Part of a small language model's weights: rotary positions.
MLP neurons of a small language model. Each row is named by its layer, matrix (down: output weights) and neuron, and shows model dimensions 128-255. Each number is 128 + 32 x the weight over its row's rms, rounded and kept within 0 to 255. A neuron's up and down rows have the sign that makes its largest values positive.
A block is one neuron, or neurons of one layer that tend to fire together. After each block is what it responds to, as a language model described it from the Wikipedia text at the highest values.

L14.down6 [106  90 157 179 112 104 150 101  93  56 127  94 126 123  71 123  92 119 102  75 120 207 131 126  53 149  90  97 126 150 155 117 132 120  77 145 136 140 155 145  92 143 195 126 161 105 105 109 147 144 131  73 166 120 133 185 174 100 143 116 139 131  76 128 142 121 110  85 142 127 131 166  89 162 133 112 114  96 120 138 107 117  76 140 120 171 163 129 157 113 133 136  74 162  78 107  84 101 154 111 106 125 148 155 184 101  88  88  91 123  97 147  97 140 153  69 104 152 148  94 126  97 137 142 118 106 134 125]
L14.down107 [ 94 128 172 162 115 191 132 181  99 182 129 117 103 178 121 124  99 139 149 148 147  81 177 156  97 101 104 100 115 111 149 146  90  95 149  79 119 132 158 127 108 115  26 165 172 166 105 147 164 150 152 121 165 105  87  98  42 127 130 138  96 141 111 132 128  94 110 117  85 129 118  98 201 105 125  95 156  89 143 140 158 112  96 156 197 138 156 129 165 115 104 127 133  87 106 139 132 151 173 133 188 144  85 111 143 150 104 143 103  82 119  69 125 152 170 153  94 100 167 208 138 103 118  78 160 132 139 177]
L14.down147 [122 133 125 117  69  97 133 158 148  75 140  94 167 106 152 188 140 134 138 117 154 136  67 111 181 108 116 126 138 122 174 113 102 176  75 149 138 155 134 144 138 132  64  92 159  91 138  90 132  68  94 155 156 114 158  81 133 107 134  99 140 118 145 141  99  74 137 130 138 117 136 104 170 133  69 113  80 196 129 161 129 105  87 152 144 139 124 163 121 126  99  75  64 105 138 127 102  93 148 118 136 176 112 153 130 189 153  85  92 117 114 155 117 102 133  92 137 155 163  95 100 184 135 103 194 130  91 165]
L14.down350 [ 92 129 132 138 137  50 157 162 110 142 221 104  84 133 101  96 134 207 196 114 156 105 128  98 196  56 113 108 130 110 133 196 172 136 107 185 118 137 182  83 107 108 138 160 177 147 123 141  93 136 147 141  88 133 169 197 109  95  94 162 113 178  73 100 112 167  91 113  96 113 125 156  98 131 114 102 143 128 133 182 110 159 100 152 129  96 132 117 117  60 183 167 113 108 146  83 122 129 160  82  99 102 156  87 125 146 153 158 134 134 137 100  93 100 133 131 190 107 144 115 147  78 113 109 139 133 135 121]
L14.down641 [164 158  96  83 134 162 199 131 104 124 139 108 121  60 117 166  94  69 120 156 130 180 127 147 144  73 140 149 106 171 198  92 157 157 103 112 141 182 138 140 161 107  91 155 134 133 158 105 144 124 148  84 153 174 120  88 138 130  96 157 110 142 150 147 143 146 141 112 134 175 133 121 187  99 114 105 104  99 157 206 143 114 128 110 158 170  54 155 158 157 131 114 175 125  90 134 149 140 112 172 103 119  91 143 154 133 128 171 135 109 171 141 172  79 162 177 103 164  98 163 141 174 152 122 131 119 114 126]
L14.down655 [134  92 115 150 115 128  86 176 155  60 121  95 122 159  80 142 132 132 156 133  99 161 186 184 133 119  99 122 147 140 134  89  90 168 101  88 145 123 108 167 169 121 148 130  96 147 104 103 189 202  76 149 124 176 116 110 113  72 134 159 164 126 123 126 128 173 166 135 147 194 196 162 145 100  79 164 104 120  81 147 171 114 150 127 148 116 119 117 162 115 141 119 142  92 110 210 168 131 120  97  84 134 145 148 153 124 108 137 121  72 160 112 143 176 139 203 111 155 102 111  99 143 117  97 200  75  81  76]
L14.down730 [125 169  88 123 119 105 159 147 136 195 124 142 136 179 135  92 163  67 140 169 111 150  84 145 110 164 137  81 115 157 143 128 117 152 172  87  90 117 139 162 172 141 158 131 155 114 111 172 224 171 175 151  98 143 155 132 127 117 201 135 184 127 104 124 109  76 143 162 178 105 169 141  93  73 102 159 138  94 139 174 111 153 148 128 164 131 109 159 121 179 189 155 108 104  93 108 132 130 147 155 115 132  93 150 105 134 106 133 140 140 130 142 149 102 213 166  74 106 106  98  87  69 137 149 144 102 135 100]
L14.down757 [ 66  50 179 163 134  91 147 104 119 164  97 129 133  96  96 174 122 120 154  89 139 125 102  83 128  68 113 157  81 138  44 174  97  73 138 162  99 138 183 179 119 122 172 144 148 123 106  68 112  78 140 168 136 159  91  79 105  80 165  72 164 143  92 157 134 180 115 172 112  80 164 106 151 126 101 123 135  94 123 124 136 170 150  92 122 123 155 128 143 109 129 104 141 107  80  99 142 115 139 117 111 183 140 107 125 119 141  86  87 119 170 209 124 125 145  77 113 139 135  79 123  92 176 166  76 152 129  50]
Description: Newline tokens ending a line, mostly right after the final pipe of a markdown table header row (| Year | Title | Role |), also after section headings, sentences, and list-introducing colons.

L20.down246 [183 199  66 120  96 118 101 111 138 203 192 121 146 124 123 207 189 108 143  97 137  98 162 119 138  64 141 128 186 155 144 157 147 154 106 140 103 144 138 106 144 195 130  85 101 121 183 125 126 171  99 114  91 127 148 101 111 151 140  82 178  83 148  91 158 141 132 130 107 104 164  78 171 132 105 113  96 122 138 108 157 148 122 107 160 175 175  96 121 108 165 136 135 127 195 146 161 169 162 127 109  87 148 190 169 173 150 158 121 157 136 113 161 163 170  99 152 139  90 146 114 168 144 132 185 146  89 103]
Description: Line breaks closing a row of a wiki-style pipe table, right after the final |, e.g. sports results, election polls, chart positions.

L14.down9 [164 179 159 158 119 130  87  94 127  82 104 124  58 150 191  99 153 122 164  67 127 115  56 201 139  78 114 150 154  98 143 126 153 160 107 119 134 107 105 137 143 151 118  87 149 104 168  81 155 142  94 104 101 100 112 143 145 111 179 140 145  82 132 168 174  99 132 102 114  85 134 169  86 158 161  61 137 103 126 113 131 138  93  99 132 145 122 131 158 142 101 139 127 162 117  98 138 119 120 154 184 116 174  46 120 117  92 151 142 123 127 183  76  90 167 124 177 139 108 166 138 163 125 125 128 164 107 168]
L14.down56 [173 152 145 159  26  98  96 108 101 124 129  95  77  93 143 189 144 137  99  91 151 133 175 126 144 156 153 112 103  84  74 152 134 101 108 132 146 177 145  69 105 135 101 135 183 116 138 106  84  77  74  53 134 111 111 136 174 138 145 124 110 153 140  85  93 171 145 107 151 165 157 102 160 109 128 113 125 101 148  98  95 107 109 107 144  89 107 151 173 144 153 104 137 131 133 163 175  85  96 117  99  98 155 109  67 131 122 156 132 103  93 155 115 129 143 115 178  90  98 181 180 196 155  73 162 150 186 173]
L14.down68 [ 86 120 101 114  99 125  94 157 140 132 151 138 116 141 111 127 105 127 103 110 147  98 148 124 135 144 112 145 133  72 161 120 154 113 116 138 168 153  98 169 122 156 145 160 164 142 107  69  64 148 157 122 155 111  98  63 181 122  87 175  64 116 145  64 119 124 105 162  70 133 115 115 114 160 106 190 141 106 158 123 150 134 104 144 153 114 129 117 101  87 109 125 123  92  40 184 124 128 169 249 143 107 121 134 149 109 141 184 146 166 140 161 141 130 143  99 137  98 100 173 102 118 183 133 127 143 153 135]
L14.down389 [153  90 189 168 111 139 112 172 123 125  91 161 154  94 135 118 168 150 134  47  68 124 147 115 153 142 121 114 147 133  89 173  96 124 174 126 120 148 153 111 106 122 125 117  78 124 155 100  78 170  92 158 114 106 181 105  98 158  83 208 114  75  90 113 120 123 139 160 105 149 138 102 127 131 101 100  50 107 168 115 129 139 144  84 147 106 127 118 181  69  88 101 138 122 132 103 177  90 166 121 184 138 115  82 170 111 130  94 127 167 133  95 116 128 136 113 120 110 160 176 108 141 100 145 121 170  83 110]
L14.down495 [ 73 139 138 196  76 125 103 114 201  77 132 130 143 190 108 158 145 106  97  64  78 161 153 108 155 121  64 149 132 149 103 129 152 118 155 103  71 163 101 135 105  82 136  83 155 112 107 135 104  63 137 132 107 146  80 114 159 106 131 131  88 125 117  63 134 133 105 144 160 176  98 125 161 117 124 146  82 167 190 111 116 100  74 123 104 109 120 148  86 162 136 142 114 139 108 101 132 105 111 139 136 107  40  88 146 170 128 135 159  89 176 134 124 165 127 142 111 103 131 102 131 162 157  27 224 186 145 123]
L14.down583 [152  84 154 177  93 104 135 142 126  80 136 111 120 107 158  45 129 120 134 139 133 114 117 129 166 177  91 151  95 146  81 122 137 118 178 121 122  72 128 113  87  96 124 128 129 105 112 103  85  79 166 116 129 165  74  98 129 135 100 147 160 114 130  96  87  71 143 115 116  71 127 113 100  93  67 137  93 174  94 153 132 101 122 107 129  98 108 144 199 111 172 137 140 159 167 178 150 102 123 194 239 173 130 132 148 124 158 167 160 124 133  85 139 138 154 123 207 199 144  58 137 112 125 147  94 121  90 131]
L14.down712 [161 201 117 151 118  98 127 112 110  68  76  66 132 140 136 107 122 154 134  83 138  93 106 158 109 131 169 140 147  93  89  72 138  93 170  99 119  84 135 109 136  92 108  93 141 120 158 203 117 112 153 165 156 158 150 124 113  34  88 137 121 100 174 116 125 143 119 118 127 120 133 141 168 131 159  94  96 142 145 141  94  80 125 147 146 123 130 144 127 155 148 131 148 150 146 133 122 144 188  74 140 180  99 135  77 122 145 120 145 117 146 177 156 129  39  74 138  63  93 137 138 142  33  51 103  93  79  60]
L14.down719 [ 85 103 119 140  82 166 117 170 105 118 146 136 162 142 137 149 116 119  90 112 137  38 186 141 103 167 154 101  69 140 151 112 167 176  91  71 112 114 108 165 167 122 104  93 128  95 103 143 117 118 154  60  99 155 112 156 155 164  82 165 158 114 119  92 166 169 172 150 126  89  72 101 174  84 166 114 132 115 158 168 153 136 150 129  97  97 144 139  73 167 136 133 126  78  94  91 128 115 216 124 141 166 137 137 143 132 133 102 155  52  75 177 128 168 115  83 103 116 153 156 185 144 132  90 145 168  90  84]
Description: Fires on prepositions like from or at introducing an institution in education bios ("degree from Dartmouth", "student at Lincoln's Inn"); weaker on assorted mid-word and function tokens.

L22.down32 [150  84 144 114 151 114 165  99 112 156  58 192  99 111  97 161  93 185 100 143 110  92 136 132  70  83  85  99 100 103 125  89 129 143 101 119 136 125 123  86 137 137 171 119 133 136  95  90 113 137 207 137  73  98 125 132 140 159 100 109 136 128 122  55  93 156 148  80 156  49 151 175  94  64 160 130 116 220 142 150 120 121 127 133 130 127 157 208 154 100 130 131 123  89  98  96  88 123 173 124 153 160 128 126  49 112 103 107 156 124 139 121 158 144 131 125 103 185 110 129 121 113 150 125 126 111  95 148]
L22.down97 [124 144 134 191 146 138 117 166 172 159 134  78 114 105  92 137 142 203 112 159 132 142 113 130 171  89 123 181 137 211 166 151  69 133 125 132  85 107 134 101 156 113 119 120 113 144 127 156 158 117 131 136  69 174 122  87 124 155 181 145 128 121 173 115 148 166 172 111  96 205  71 116 106 150  95 157 156 136 117 110 120 119 141 165 164 109 144 157 114  92 151  81 182 154 135  49  81 157 130 159 110  79 149 121  90 135 103  83 153 129  81  68 175 136 159 104 124 131 161  98  80 129 119 153 113 103  85 154]
L22.down99 [ 90  70 124 101 169 184 111 197  99 125 101 100 148 110 121 102 167  84 134 129 134 138 143 169 111 130 120 166 155 123 128 128 102 148 147 131  91 143 150 158 112  87 149  91 129 137 139  80 104  65 145 168 194 156 115 140 131 132  80 165 113  90 145 113  92 162 141 103 200 136 127  93  45 142  97 147 131 213  77 125 140 129 165 121  95 129 110 159 187 112 140 116 141 176 115 111 204 152 162  84  57  93 100 108 135 135 112 132  90 110  74 118 121 139 104  68 171 117 100 165 128  93  97  84  98 101 137 116]
L22.down106 [143 171  80 152  84 153  84 125  94  69 136 176 110 163 151 126 158 159 168  95 105 172  97 174 121 174 124 161 185 164  94 114 151 121 126 131 113 109 100 114 141 104 186 121 139 153  95  96 131 114 177 115 122 179 108  91 134  17 194 110 139 130  87 148 164 121  82 126 124 163 109 170 119 114 117 135 181 110 142 160 153 148 114 111 168  87 173 173 111 141 140 119 126 119  59 146 186 121 124  92 153 140 128 142 140 132  99 136 148  62 108  93  93 112 111 131 108 117 134 143 131 192 145 176  84 130 100 137]
L22.down226 [137 183  62 126 125 125 189 115 141  66 134 133  58 146 104 144 106  37 118 173 149  82 131 114 147  80 130 128 126 123  72 146 102 115 125  79  97 119 159 166 219 128 108 158 175 133  89 107 126 114  98 116  83 162 189 172 174  62 122 164 140 125 107 118 100 112 129 142 177 155 148 135 166 154 137 183 114 143 103 131 126 148 134 116 162 134 189 149  99 170 104 170 120 118 112 145 148 154  97 116 100 124 116 110 140 153  84 122 138 118 112 103 156  85 136 114 161 156 160 143 153 137 180 159 189 108 116 114]
L22.down300 [131 144 158 146 179  85 160 115 159 152 128 154 109  93 158 199 196 130  86 147 138  64 111  94 108 120 116 132 173 218 118 132  65  66  96 125  99 148 160 144 140 129  93  73 119 202  73 106 143  94 165  96 132 143 131  69 148 143  98 140 139 115  67 112 135  92 166 109 136  99  94  98 127 102 113 158 113 169 160 101  93  98 118 130 154 127 162 189  87 151 158 147 120 169 147 162 113  96 172 142 116 100  88 160 172 139 147 120 177 110 118 121 104 172 112 160 148 125 158 118 190 162 137 171 147 123 151 126]
L22.down402 [107 103  77 159  97 142 162  96  71 115 100 125 156 137  54  54 136 126 185 149 153 118 161 143 152 191 132 170  99 134 166  97 187 120 151 142  64 166 149 208 104 119 135 110 168 149  87  96 149 134 127 161 107 189  76  95 159 149 169 152 120 114  67 153 136 155  46 182 186 100  85 143  84 115 150 156  79 138  96 153 152 136 109 126 126 159 138 113  96 125  48 127 167  63 127 106 139 172 170  95  75 162 113 131 149 159 111  87 153 113 109 106 128 152 116 140 121 134 148 146 135 133  81 125 161 141 143 107]
L22.down713 [161  39 136 169 170 141 110 181  89 135 137 131 181 141 160 100 116 105 136 132 134 167  40 149 133 152 159 113 177 167 119 191 130  47 115 125  83 167  91 109 134 119 197 131  82  92  91 132 130 120 162 116 169  95 165 109 131 154 107 129 150 106 154  96 148 109 114 207 114 161 175 106 154 126 154 130  93 160  98  74 123 126 108 121 165 141 140 109 128 136 133  76 155  85  97 140 137  63 145  49  93 127 150  59 130 124 121 111 164 114 187 136 134 139 132 111  72 137  87 130 105 135 159 122 128 197 130 169]
Description: Function words that come right before a main verb, mostly infinitive to and auxiliaries like did, can, could, as in founded to serve, did not score.

L20.down680 [156  94  95 127 103  53 124 101 114 154 147 123 106 148  97 119 136  77 151 213  65 115 101  72 105  94 168 164 129 189 160  86 126  92  67 147 110 175 152 139 136 118 163 102 170 183 118 136 124 147 114 100 126 126 143 126 120 173  77 131 104 143 150 122  95 137 165 165 139 121 151 123  94 143 122 127 126  81 125 165 113  32 113 134 126 147 111  96 114  97 183 109 109  98 131 131 136 158 149 160 149  89 116 145 124 132 131 124 193  36 112 154  82 136 172 114 166 169 176 138 145 140 115 130 118 159 177 108]
Description: Modals, infinitival to, not and do-forms sitting right before a bare verb, e.g. will be compensated, proven to be, could be attributed.

L14.down208 [ 98 151  96 156  74 130  86  97 135 154 142 136 158  94 121 146 108 166 107 151  73 121 146 144  86 108  87 179 175 195 121 157  96 170 104 129 153 141 112 154  95 133 147 176  97 163 154 111 115 130 143 146 128 131  87 127 198 107 144 116  62  89  85 144 119 139  98  91 115 114 124 152  98 144  76 138  54  81 129  90 143 107  66  78 125  98 152 115 109 120 112  53 156 161 106 151 116 102 167  86  91  82  64 187 126 140 168  90 178 128  92  88 103 107 140 148 177  68 122 171 187  40 152 148 162 124 120 113]
L14.down264 [149 127 177 110  56 127 144  97 160 157 153 157 111 182  81 109 102 137 113 174 159 168 130 189 131 153 152 123 166 165 150 147  62 167  94  66 151 140 143 162 125 117 141 132 128 151 182 151 136 114  85 108 182 110 113 182 146 134 150 178 135  58 139 130  63 173  76 137 185 128 170 100 141  96 118 106  98  89  72 174 119  75 127 113 118  87  65 123 109  95 134 132 151 104 129 109 136 185 162 146 140 123  80 180 116 115 159 130 131  85 126 130 113 113 154 120 138 125 137 136 168 130 127 135 189 132 149 128]
L14.down273 [117 155 144 108  92 132 137 153 156  87 101 120  88 169 125 127 109 111 140 107 180  97 113 114 117 147 119 161 160 119 108 175  86 100 195 139 117 115 136 115 154  99 112 111 132 114 101 118 147  96  95 145 126 128 116  94 110 140  59 104 122 144 109 154 150  79 111 132 158 151 123 131 134 103  99 152 168 174  85 139 179 108  75 138 130 148  78 167 148 128 187 104 183  90 137 187 129  59  97 109 107 113 121 109 107 153  80  98 126  65 138 145 118 174 152  98 153 173 169 183 113 173  93  84 141  99  67 136]
L14.down427 [115 108 140 160  86  95 158 171 123 140 101 152 105 125  96 114 180 113 153 110 144 114 125 125  98 127 185 114 125 163 161 105 105 144 137 134 113 134 130 129 108 102 128 158 129 135 104  98 175 126  85 147 138 142 140  70 139 133 141 141 146 115 126 130  84 107 136  95 130  92 129 138 132 114 157 158 102  52 126 127 122  79 134  97  85 139  66  56 122 157  99 109 135 146 130 165 117 132 179 137 139 132 136  92 133 147 121 156 114 139 149 123 176 139 172 125 130 144 190 148 181 165 182 162 150 117 114 130]
L14.down612 [123 145 138 121 171 156 141 145  97 128 120 102 139 160 132 118  73 170 107 139 117 163 121 179 130  77 158  81  71 187 162 117 165 105  91 127  53 142 114 108  91 136 151 152  97 111  76 170 115 183 113  96 136 146 138 139 169 136 104  70 125 125 117  98 164 125 169 113 142 157 111 146 181 137 146 112 102 138 212  99 119 145 188  74  92 118 149 102 123 126 122 101 125 178 125  59 104 144 101 186 146 111  85  98 157 125 138 197  84 146 118 112 168 137 190 150 102 134 106  97  85 123 108 155 109 152  91 114]
L14.down620 [148 146 133 122 178 109 144 101 132  78  96  98 143 204  96 137 176 115  84 141 134  95  86 138 112 111 152 154 121 217 101 162  88 167 101 101 123 122 175 169 144 142  97 132 135  99  91 159  75  89 121 127 114  68 150 127 119 143 103  94 189  92  78 117  93  97  99 175 113  77 117 112 128 128 107 137 102  63 214 145 153 115  81  89 104 125 121 118  91 107 138 138 121 193 125 159 117 146 160  86 143  85 105 125 180 126  88 146 174 128  79 146 155 164 144 155 120 107 156 113 130 127 130 162  95 177 151 144]
L14.down740 [ 84 139 103 180  87 121  88 102 101 146  93  86 147 190 177 151 144 145 130 124  85 124 124 111  92 106 137 132 117 157 114 167 166 180  92 174 176  82 182 110 138 108 146 178 175  93 231 101 149 138  85 150 129 156 142 119  88  78 135 152 104  56 102 100 101 110 108 142 141 108 152 127 161 141 114 103 126 150 192 175 156  68 120  69 147   8  93  88 171 109 105 100 167 119 105 137  67 111 116 175 104 107 149 135 163  78 126 155 183 106 114 148  77 123 114 114 160  88  92 160  90  79 142 110 121 130 113 124]
L14.down766 [145  92  90  96 151 163  98 101  86 116 135  77  64  93 126 109 133 151 150 144 114 137 148 120 100  85 158 144  39 150 122 101 128 171 136 137 162 184 109 128 107 126 141 128  81 122 116  89 138 119  88 113 142 161 131 105 136 120  66 129 143  83 154 200 135 162 169 114 135 118 118  71 184  95  74  99 133 159 107 128 181 160  72  98 104 124 126 180 133  67  86 164 194  80  79  36 175 131  76  69  74 167 123  93 124  97 111 123 128 139 171 159 121 137  95 169 127 127 109 181 127 161 110  89  99 165 120 110]
Description: Function words that open a new clause or phrase: infinitive "to" after verbs (requested to, preparing to), "of" after quantifiers (one of, many of), and first-person "I" or "we" opening quoted speech or titles.

L22.down60 [161 116 138 100  83 167 115 157 155 117 128 155 152 176 164  97 150 197 146  67 161  86 113  86 170 122  83 105  99 155  62  75 128 128 142 126  78 161 107 255 125 164 140 119 121 135  76 104  21 106 129 145 131 135 144 169 109 180 154 103  90 110 154 137 112 133 122 143 145 132  44 117 143 108 101 146 123 120 182 113 129 146 106 144 112 109 117 176 151 139 130  70 159 138 149 141 139 105 130 141 144 156 159  81 154  84 131 168 127 109 145 134 102 120 128 165 180 117 109  69 117 116 175 156 120  88 106 128]
L22.down70 [123 138  89 140 128 194 122  87 130  65 193  96 127 125 103 143 167 214 113 102 101  91 103 144 183  45 133  89  89 102 104 128 125 140 132 139 102 141 147  83 121  82 146  81 129  94  95  74  72 115  57 109 125 156 137 112 130 108 117 179 142 162  91  38  84 105 113 155 172 104 134 127 151 110 161 124 155 134 135 158 194 134 111  94 105  88  88  74 124 130 132 111 147 128 155 128 134  83 148 163 100 116 130 140 154  90 201 134  85  62 108 145 161 100 186 115 140 148 142 165  94 212 127 140 143  83 124 106]
L22.down104 [125 145 145 193 159  94  75 137  60 163 131 141 127 126 115 165  98 113 103  92 121 142 133 116 135 129 126  93 114 181 131 111 145  96 160 111 171 128 102  90  35 121 113 120 114 111 121 104 166 136  66 162 170 143 169 136 140  96  97 115 100 172  61 151 138 110 116 132 108  94  72  74 155 113 153 155  90 210 151 119 171 172 111 100 139  90 115  93 115 131 112 148 176  97 202 158 190  86 162 106  70 110 112 122 141 122  59 139  83 145 204 166 127 111 150 174 115 130 123 103 109 162 107 151 166 153 135  73]
L22.down138 [142 117 194  68 108 157  97 115 124 137  82  59 118 148 147 174  81 130 112 178 101 114 103 120 120  81  98 140 118 125 114 166 157 137 158 169  68 100 146 155 143 159 115 132 121 144 140  69 106 165 145 116 150 131  86 115 123 171 170 140 181 123 109 129 156  84 146 114  98  56 127 155 165  76 147 126 116 117  84 147 158 178 141 130  82 153 154  94 176 154 127 126 167 155 228 108 166 126 140 142 161  74 135 103 103  89 122 127  92  89 151  53  94 111 126  66 136 172 153 113 124 113 120  77 120 112  86 171]
L22.down236 [ 99  72  95  90 155 133 124 110 145 211  67  31 152 108 140 166 136 141 133 178  88  82 102 117 142 103 143 119  69 167 132 108  99  96 176 196 117 131 101 136 144 175  74 145 135 181 115 131 147 138 104 117 170 193  90  66  95 142 108  78  49 110  92  99 102 161 121 172 108 154 141 135 106 101 153 152  86 161  88  82  89 114  77  70  88 148 144 136 188 130 133 164 122  48 147  88 128 144 124 120 123 136  77 191 136 105 155 159 122 122 156 131  86  98 140  65  82 138 106 171 118  99 141  84 120 101 145 103]
L22.down287 [165 132  99 101 133 161 125 126  78 136 125 138 187 165 154 140 158 126 117 138  96 161  83 104 170 135 139 154 162 164  97  94 167 118 189 104  95  84 121 142 171 140 131 113  87 101 118  74 109 122 138 129 134 131  96 151 170 118 148 169 147 123 136 116 127 102 131 145 101 133 139 161 103 122 126 103  93 149 131 189 153 172 127 187 120 176 113  75 117 151 129 112 182 159 150 138 149 131 156 156 106 103 137 139 179 201 132 153  89 123  97 129 153 168 154 110 156 142 130 136 133 148 102 135 120 108 129  89]
L22.down369 [109 147 154 140 159 149 118 123 118  87 154 104 137 123 210 128 108 183 146  87  69 103 141 123 160 125 175 169 100 160 122  82 184 182 174 124 134 164 147 180 101 145 101 170  89 117 124 109 138 173 116 134 166 108 134 115 109 110  78 106 194 166 118 137 175 124 101 144 140 107 163 106 182 130 155 101 125 124 115  97 141 209  85 166 203  62 156 115 119 178 161 110 146 126 141 116  95 172 126 125 123 121 101 128  66  97 107 142 164 163 114 116 117 151 164 100 189  31 203 146  77 160 181 100 112 114 145 134]
L22.down697 [102  85 188 147 175  69 125 145 137 120  80 137  97 136 122  84 157 123 156 113 124 176 140 112 112 134 128  70 133 146 163 137 133 149  90  74 149 139 125 160 115  79 162 135 147 175 104  84 109  54  47 115 144 169 161 120 236 148 193 109 164  90 157  67 145  95 167 151  98 110  79 147 155 125 127 190 123  93 147 126 152 155 104 137 128 127 101 148  71 110 143 168  76 113 161 140 159 134 170  99  80 201  74 115 126 119 160 161 102 149 125  88 166  89 161 129 101 149 172 158 140 114 152 146 148 139 155 162]
Description: Words just before a named institution, place or opponent, such as from and at before universities (earned a PhD from, buried at), or table pipes before team names.

L22.down0 [115  97 111 151 133 129  69 112 136  81  85 135 147 126 181 142 175 155 157 136 144 102 149 181 141 154 121 150 133 136 218 114 168 120 121  98  98 127 144 143 115 151 154 120 212 156 116 133 129 139  94 105 188 115 118  97 124 174 124 172 155 153  71 176  98 133 151 110 145  88 131 148 151 131  63 133 199 101 154 145 104  99 149 137 100  92 163 149 123 115 192 149  93 146 151 100 112 146 174 175 123  90 138 160 174  90 106  62 137 110 144 135 126 131 118 104 100 130 166 158 188 186 138 121 105 162 108 173]
L22.down51 [100  42  52 103 131 146 172 173 128  73 147 121  94 121  90 116 105 196 143 121 178 106 108 151 101 115 107 121  36 136 131 103 115 112 174 140 114 117  95 104  92 160 120 116 140 147 166 160 201 162 118 128  79 170 146 114 136 144 120 135  89 145 154  90  71 131  91 130 155 129 119 164 123  83  92  88 155 117 109 112 100 154 105 123 154 123 120 107 179 171 164 174 179 179  85 107 117 104 122  95  78 128  88 157 120 122 138 144 124 112 117 121 147 121 136 139 115 156  58 138 163  97  98 173 157 191  93 156]
L22.down165 [173  94  78 139 122 111 121 112 130 111  98 126 184 139 162 151 143  76 133 116 113  92 169 123 162  66 154 111 132  80 195 141  65  85  34  67  99 168 130 127 155 144 101  56  47 147 124 154 142 155  58 107  62 128 155 152  70 151 212 154  76 136 120 113 155  74 122 115 151 154 139  86 102 123 118 108 155  88 120 162 105 103 124 117 222 150 129 162 154 115 193 113 126 155  70 157 117 120 126 102 160 148 150  81 142  82 102 130  98 179 118 123 135 146 143  95 134  81 122 128 154  77 154 111 130 133 158 184]
L22.down267 [149 111 101 113 182 125 123 137 139 154  78 127 167 114  94 114 106 156 130 129 114 148 150 133 131  92 100 112 131  76 178 135 103  71 121  66  82 140  67 159 170 155 107 140 127 117  98 160 127 136 128 110 128 128 186  89  89 137 168 150 135 161 126 107 115 107 112 162 133 148 186  89  95  80 118 183 151 109 119  89 137  73 124 120 143 100 140 187 127  89 147 140 158 134 168 147 157 209 140 147 161 120 112 161  99  95 133 147 138 110  66 152 131  94 135 207 144 103 152 138 122 131 153 167 105 138 137 151]
L22.down307 [136  53 184 170 179 169  47 148  89 112 159  86  88 114 149 136 175 107  78  96 161  84  79 107  75  97 123 164 159 103  84 107 148 137 157 105 167 127 176 121 157 134 134 163 114 119 178  87 106  77 182 125 150 145 120 148  99 111  84 156  93  88  68 133 176 144 139 107 126 157 106 124 176 167 155 142 141 162 110 140 179 118 116 141 121 145 150 198 108  81 136 100 164 104 143 141 119 157 116 140  77 105 117  64  85  97 177 125 138 122  80 104 132 143 148 129 109 139 131 176  91 134 160 136 166 150 141 127]
L22.down491 [132 190 126  93  64 114 195 162 118 204 156 154  95 140  87 148 123 156 192 183 169  92  94  78  97  89 104 119 114 103 133 100 185  39 130 129 103 154 162 135 128 160 131 190  92  40 107 119 187 125 102 112 164 148  85 140 112 147 128 131 173 116 108 100 169 136 119 171 159 112 135 104 154 153  63 102 137 175  83 137 110 124 119 134 103 154 122 138 103  67 149 152 128  91 159 169 123 155 106 160 133 126 120 124  92 154 136 111 128 148 168 182  94  90 115  96 137 145 170 111 110 128 110 142 124  68 127 109]
L22.down514 [125 164 126 155 104 153  92 133 109 129  54  87 116 102 128 126  94 129 140 128  73  97 103  99  94 156 121 136 152  97 117  74 175 144  92 128  92 169 123 134 192 121 179 110 119 100 169 126 134 148 152  93 117 169  80 139 156 148 155  91 103 125 113  92 140 126  98 148 122  60 111  91 133 131  82 160 159  99  88 121 115  61 139 140 159 129 157 192 141 166 103  79 189 152  85 100 145  97 148 160 150 101 134 131 144 148 191 148 111 131 112  90 121  99  65 108 116 139  48  80 131 170 122 146 130 171 135  75]
L22.down687 [198  29 154 123 126 182 123 148 140 122 152 122  84 105  55 157 148 138 176 169 132 179 113 123 116 160 127 165 155 110  63  99 198 153  87 104  86 108  54  96 133 169  62 150 161 109 164 148 179 170  87  86 142 152 161  86  68 122 179 154 163 124 166 124 133 123 171  63 109 142  88  70 105 108 128 108  96  86 122 111  96 110 158 109 146 170 140 165 107 146 127 176 174 115  85 181  99 139 197 142 112 122 116 149 203 133 120 131 126 126 101 120 148 176 154 112 160  72 135 184 100 121 158 144 120 129  76 108]
Description: Fires on tokens that complete a verb or noun phrase before a preposition, like under(gone), changed, der(ived), degree, and on table line breaks after a pipe.